From a checkpoint of a small transformer trained on Wikipedia: no biases in attention or MLP.
MLP neurons of a small language model. Each row is named by its layer, matrix (down: output weights) and neuron, and shows model dimensions 0-127. Each number is 500 + 25 x the weight over its row's rms, rounded and kept within 0 to 999. Numbers have three digits each. A neuron's up and down rows have the sign that makes its largest values positive.
A block is one neuron, or neurons of one layer that tend to fire together. Before each block is what it responds to, as a language model described it from the Wikipedia text at the highest values.

Description: Possessive before life events. Possessive pronouns like his, her, its, and 's, mostly in biographies after "until", "after", "following", or "received", preceding an event noun such as death, return, retirement, Ph.D.; also some mid-word fragments.
L10.down31:503560499521508494504496533473487519575515505505478486510511500465540524534533517473493532482494486468479505481457499512474502476526496474499492464485518496541487494500544508490456488483484509531458499528472480456541527510465469452524487522502484479458500456510516484510531511478500470515536485513508518492499451512511452533518483538539546528505478485483518483492494525475506512525518
L10.down86:504472513507550522496509483496515464509488506495504518475529498552499497533493517475506477488494495527533503468497485480514512485507544513493542542495524498492475542529489485533482474531524466502460504502503510475502540512509528497517473447509492505486458487508557486489492473514505494467467525505516423504492510474512500526494508510535498490466512467509478474489467513544523497491514
L10.down161:457507533510515473507513509497536510484493496489542508488495521449488509499519481472497527528418546492485489511517494455500486469503519512517494529510520505530499508503476505527501519478516452456474489504497475497486478483522533467512548502468510522497501483509520506521472458481521478467494473480499520523455507476515540495512504496466546454487506531505489497474508464564508512490508
L10.down229:504511509488548489496493474506479527512502440464476487535480510473495500525525523518511537478508475473480507484446521515517508451528479502536533481531510481487470482474528500511533470457481509506514534462487501529524490501465490488470482514492504513492534481482492553483481504545501505486523532468493494517495498532483497502472498537500484484495472437530518488523499526480529498481467
L10.down239:519491492502505531503495529487508458482482543537520513481450482488458530504477537476514472500481556480473483529500507506515470493505544524537480511513495505490535489507527474506533516505522515497501475494468504474499502478492512549522512492483476480506510502553486468492488500473499476525484543504477495469493533492515503529511438470489467500518508515524448445498501477459483512491499
L10.down725:512490511511514496516493434512514468506501491520518474530439489456434506496484475494513477498535521471472509457498520527538479507453533501531482509500443461521472512488483474493497497532538529515517517487540530503490491559538497493530540495510509507489537470499497532578493507502512478507501451507561519524493493486510489506503498459529485506438532485499508476515502492458508528503497
L10.down864:503525485508515490484502539474494483459506513506499499531484500523479490471500475467485467504521525491474541520520517474520498499508532513476514528505443452507468517479521521512516508518466505543540476471498518532480478478496520550552537497489490486514536516486492500547517533508512508515491521455502479479503503524537540481477480457533537538509478495445453528473498508486521487517492
L10.down932:504463549505512514506493483537521491483502509537536501516558527517520525520505496517513542477493488519479522495512519475515499458520478516531523501464541500459510572520542543505527503489470491534484467488501438512536456500513490502473546530524512450527513526472519497506515500496472513494494537494538456515503512541517475489492527518516483509518478496540523509491513512493476523540482

Description: Appositive or predicate onset. Commas, is, was, or as right after a person or thing's name that open a description of it, such as Harrison, a; Teretiopsis is a; served as an.
L10.down292:530510507501526493513529482468483465522483490499552504524529494525474480493529530456534492483527493512499510502463538482516510523458533535476504502470486489481492509469511514473517527438527501507525516501489536509471520480478515480525468512496519515478516479516519463508501439512490533472460481541487477470497527553506536487498507489508502521555493438517486503469498486443467502455466
L10.down367:494510474521516491496521484485512495509499517485506453481533446532460470472506516499540480551499494478473494495496495508523500522520527530499484475493466496466487514543534440503516503532491496532463451518515514499505491526539486518518472499500493477496520503525521531494521470503509486531471482493511531528485522515482466500501498492477527506466485495495503472501522501485474510496484
L10.down369:494479496493500523525482480473487526473489488494485512503480497528486509524519455506534448495487505553554468505541497497501504495512539488526501507504497550486480503545548457448491528481537459495459532502523494472473537512522500473484501495468518498463543508487519471493509529517517499512507490505534449503483561491536543532498520495447503519480526449493526483496495505450478533520492
L10.down594:491526487498494470490495480494532515530479500547478497494549529484508504493546540505520480503533513499523500488518459465476484503498472526470477493498494521489502490490531518464469509515465506482530554513472495490554511544473524521492506520504475537489490495483533520510499449509489531463465510491519533462526488523491504481496541480463490534534492552482495495502513474504464539455492
L10.down758:542511481549467508450503540541476527504545515540465521525522461537513482467515514479552485539502523465469483483468488504518500469567489507509523507505466523519508504446453588488498494477493477495511486541486505500514489502514487518528528504490508500477540566494490458489533471532482496532473487512487475543510523513498498545546536475542479469534462561465488500509521482498502533485503
L10.down892:542480469501455483512509498486517533507474493511530502500509504458508492510504502508472524501491512493482480536493502525479488501517494504469520531555462509546517528442479429545514496501496545498478509438465497476523452485483523470481510482478451479488494506535514499506550533478486526469475515522550533493486493542466440525564501483545502508482449507486517544471483477487473512508513
L10.down1011:538497526498513480545478512491484505527464513529505482488520472486488500518525532528482506445495460528525492498485490524561488468505521501505452541478473491523530502518508490504427510493485493498481514445502494508461489502497479486447538538509476521474488524468471500492494472476585522477522497514444513522509477475508522473473535497493529512502435487479550505535524500407527558494522
L10.down1022:515491484500461508469462490516539481470516496514471503522487491496517470510521487520536473557463527505464499523464489546483467507530503520490533526522452512534473505510492530493524504476482489473483481483494472517485516475488525519452498518506539487509551497526530499425435485505515523510487484538501464488499503459502547496503517514540508499514470490474493501492480499541462502473459

Description: Part/as role phrases. Fires on "part" after "as/was" (as part of, was part of) and on "as" phrases: as well, as a, as far, as a result.
L3.down400:558462503504526528507552526473462473496512525538473528505481443486503487493544512523513494478526478517483531527462521530561537496481474493517500516551522526472448519528444483526520507511479510519522491536463479480500505515501483505508520495481485487500543473543511521524491479471529510501510488488504471463517487517511536524493435532501544533499507479462536547499512519473496506473513
L3.down428:501454511492540488473554496532546493500507496457481515476514478491501529479492466480485442529578496461485462527495495507496498509514546523494528512490483494444494523493515473509499510509518467471502483516479507501484496503480467446503458521473491525526527542528456510475495459505500461471526486454478469503479516496487505507518521476479516486507522439473483560505517496478512464485505
L3.down580:493500481511533516509511512496484471517483511508480519562515486476491480522472461466498468477532496451527476448487516482505504536536497511512439451498468495485508499535462451484511438476487522480497473495496515479476502479506492523532502486466484529512514484497485509483491487529488501461483482514495472513501484489496457495495483506488491503505474511475474464522472490436520476467516
L3.down701:465513492500480494551522561514474525528495519502474488503484495512472509524528503540483534542497487546515493531504522496495505555469537479501489476527555515517441481518483477495444520545501480504521487509458508526486508510492492471477485534522480493487489469538503492496469511505456512515547463514476483536502512504491520505497480539518476520501514511492481520490515529516458498487461

Description: Article subject name end. The final word-piece of an article's topic name, repeated as sentence subject, e.g. Kilns-ea, Drin-feld, also "The squadron," or "was" after it.
L10.down185:514548501490495514489490496526502484510481493469509488512496504517530484495525490463520509506477531493487512485507496460493529481504514495503528521513471488501487455510497459540468526461523455525483499503512502525536475512473488535499529469482470495498523486498492468497501488462512486499525469510514511484497542511525521553491547477509514508487532503510469532502498487583518531457486
L10.down389:512500534502488490465487549503481486505487505502505483453507510521504472511555533504521482521521480507512467516473478468496556484476547513513495455517502477474532525524489539475504502526450519529482487513542457498507464504528502534499536482491457506503481491491529476553473488463504501492480516529496521525516529447458501451497494480484516500471505481521512514488533517385490497501532
L10.down402:528520532514521557520478530461454545475518524525525513489560540488484478504489520454481512464519517476546484472551479506486523508506458486505539528491483521528519498497464490515502476481487503482511516534504581484449504449487496504536464519490503516497532542531472512532505477513531484515478452505505523487513471480497499497506510510486511521493515534519462507490509507503542492500510
L10.down678:479459459485512482512477509471488498500498509489460526522469518508512547556482481497501491514489506526483526516504447490491499498479481482457514518519494486452430444515503480533553494503523484489529518579491481539488526509510498532485584460528485536500492539487517516545498490517477438517489471518488512503501514517509487495458509515534495496511480482514447490481481508505534486487496
L10.down880:484498469499519472458471516481497496491491512506494553553451461515485496466503497485515493510520504502545476492511461540505491517458531506460468502515541499483500476484483556478495510543524511495509479477525520514496506506515462505516498505508477506485490510516501496511552527529493516492496475552510490454513537505509515494467524523494520457505528495505450496481535470459480508450481
L10.down885:497496471546493497505546509507465535500516502517514493501469494450494536462493482492518476505518513493521509504538489462489472512453497540465527499522456542467503498488475547477527509482551533495553461473543473521527511470542481583504557494524526487460466529507475510501468506495489470504488519481503511453507508487450540520516483529497552520488485485477543496446494482526525483513524
L10.down893:487517510477484522511506517456481451519500500474532497505492519493478440541478517526496499475502519528475490520503558484503552463446475524542462484469485454449509518472484496525467500487464503470503534533474492479478498514473450511470447473492497524493500512491481537527468484472484450500513470496502525530505488433556462456540510475435528499445467485528521546487492510517473476484524
L10.down928:520474485479502496530471496553520492517524496518479469482502480495488528538517476493477505477491487531486500542485537477455434484508496486478554527536514480511539505491492466505504542526469483550520479505529450460544471507484463499491497513501518451448477501489464497461508533522526526504466520479516492521487527501541489536513489501495547486512493519474502523540510535423478488535520

Description: Word-final suffix pieces. Final word pieces completing longer words, strongest for -um after -i- in Latinate nouns (titanium, presidium, gymnasium), also endings of foreign names (Slovakia, Steaua, Convair).
L3.down250:468510526515494481491508516519483497476491514474502454457474484464480478487522479503499527515473482491500488453476489505487523491446519474530505453487507521429511502485525536507504457549526472480496515508486459524520468512486506511529504461522504476516505509509493512506514520491506481489486539507433470517517469526475542560505507463549475524499463539503471441502455504515495494487542
L3.down378:520476499524477499501498493500479518478489474500520470455464521473524473479503482484438548521486478496516479445471501512502491505487491554507546446509471476528510507523504509501520522556505515485496495535455474509500487507516537528463486471505506529519521510501500488502518502490490474505473513492489493496521520511443534456518507476555492513443491492493500477526515490492470486528510
L3.down884:499499471509486521494524508494550516519477536479513532509504478498504485511436501525501516481499491476514491493484510441478500519505528519492506512509502529492455494475536565507522523528510573510494465526476520516516520494449540474541515507478523482507486507525504507529465495523484488518488545488532490522515495519526546500508506474446511477511523532520500536480490515567525495537470
L3.down1005:507458525491450518484481481528512477514518473491490506481457508507482518484493456476485551546502532487537515489504489543519493525518489529480512486534500517510523494495496448490562511506516484480529447533498486504498466488472514477497488486464531499491509469484482455510498534503492479534491554517412483502513482543508526520501506464469481510470470496453504497487541496464505501529534

Description: Surname-final subword pieces. Final word-piece that completes a multi-token personal name, mostly surnames in lists, tables, and biographies, such as Web-er, McCamb-ridge, Gib-son.
L5.down24:507491503529481505496522457512487485544476506478526497478465572478522514537493490466477468506480518511514478483490505502451525507523465489470504501500498508515483515457527495520520479494499529524518518496520494526500514476498518517483509518510453487498462503490508478512468507535520521464483526507467518514481490503527483548502502489499494521491480514475525472510512476478486509556497
L5.down650:492501515497437502521548490500465532475512477489521513526488549471497502520456512483457486478518524495468494499523534497516464505460527487455544474503501532482469484455490444475474516453489561485534467512491549510552485480507461547565526522514482507470478483505534480481514523493479526493465489506489513520504491468439523528479509524486524521526524512476515479482461474448513458531470

Description: Person name boundaries. Token right after a person's full name, mostly a comma, was, and or also, in name lists, cast/credit tables and biographies; also nationality codes (IRI, FIN, AUS) after athlete names.
L5.down528:458531502513522477457472502526496499523490506492483502459509501509504491505503464494517482496521479537494490500478515505513472513497511500509544494501487498518485530503503499517487473442465477506485481490482507498517495520485461483525510495519505527485433449483531495511440498498487452481459487468482479499485478465473474494524517506509512513538501515530517569504511519394451477473526
L5.down611:509507513520523488476502518523460529546507542499518489468445483511463428460514457504458518489537510500493497498509479456459496526512518485520529456489510518527550494483496461485503474482513463520502499498510460524479540549508490499497533484528528460526483488515489446521489498484520513494486473513504481481478510500501479501528482527529498517537510491547521531542494496494472533484512

Description: Mid-word subword fragments. Second piece of a word split into several tokens, often names or uncommon spellings, as in Wi-ere-n, Su-ici-de, Si-eg-el, Ki-er-kegaard.
L3.down126:498456494520474507503496491500498481516552515494487443494487502474471500479483520466524517511497501509488478521478480538466493515457521508499484488536561466506502472437503444474498481473496528480466528486501508518501490495493507524475481503445503511516525468491496531486505519496505478502491525490471541514488430490482463486504481486498497467447513530459524483510486455447519561507531
L3.down199:484504491514524504485484473491504507487511497522489453507480497494479510511519490544535471539492509501480532521455534484465536506453503497505518502471520529504493501516501553493503520522519508523509543478514471519505477433531539508515529490496516514522509524465511479494532483512487508467508496549545465474486505501514483508529429475522469494496500492440458439483529534572493516518507
L3.down904:506521497473535455501456480499529482534540502473495474498494489488491530544466499527517451462449518523445476499486536473515493509537510444494486510500496514478524490473518439528527509503499524468521513471514462546519488471484526491466502507507509521500484465472471461451518543479455508477496497508501491550481506486458496462504501511457511462483554492534478490496497483483494488533503
L3.down919:485523476465562467469557495441483483449531475478437502523553458489500485494452503493523500493480507489536517488526493451478501497511488512529524506474496528490521488527505489441488427480516466522513512496502475497505473496509504492448459531518534512509491536482506540521508476505505458532457511523493512531521571473482455532500486517558504494491535502513502497512549464532507510528514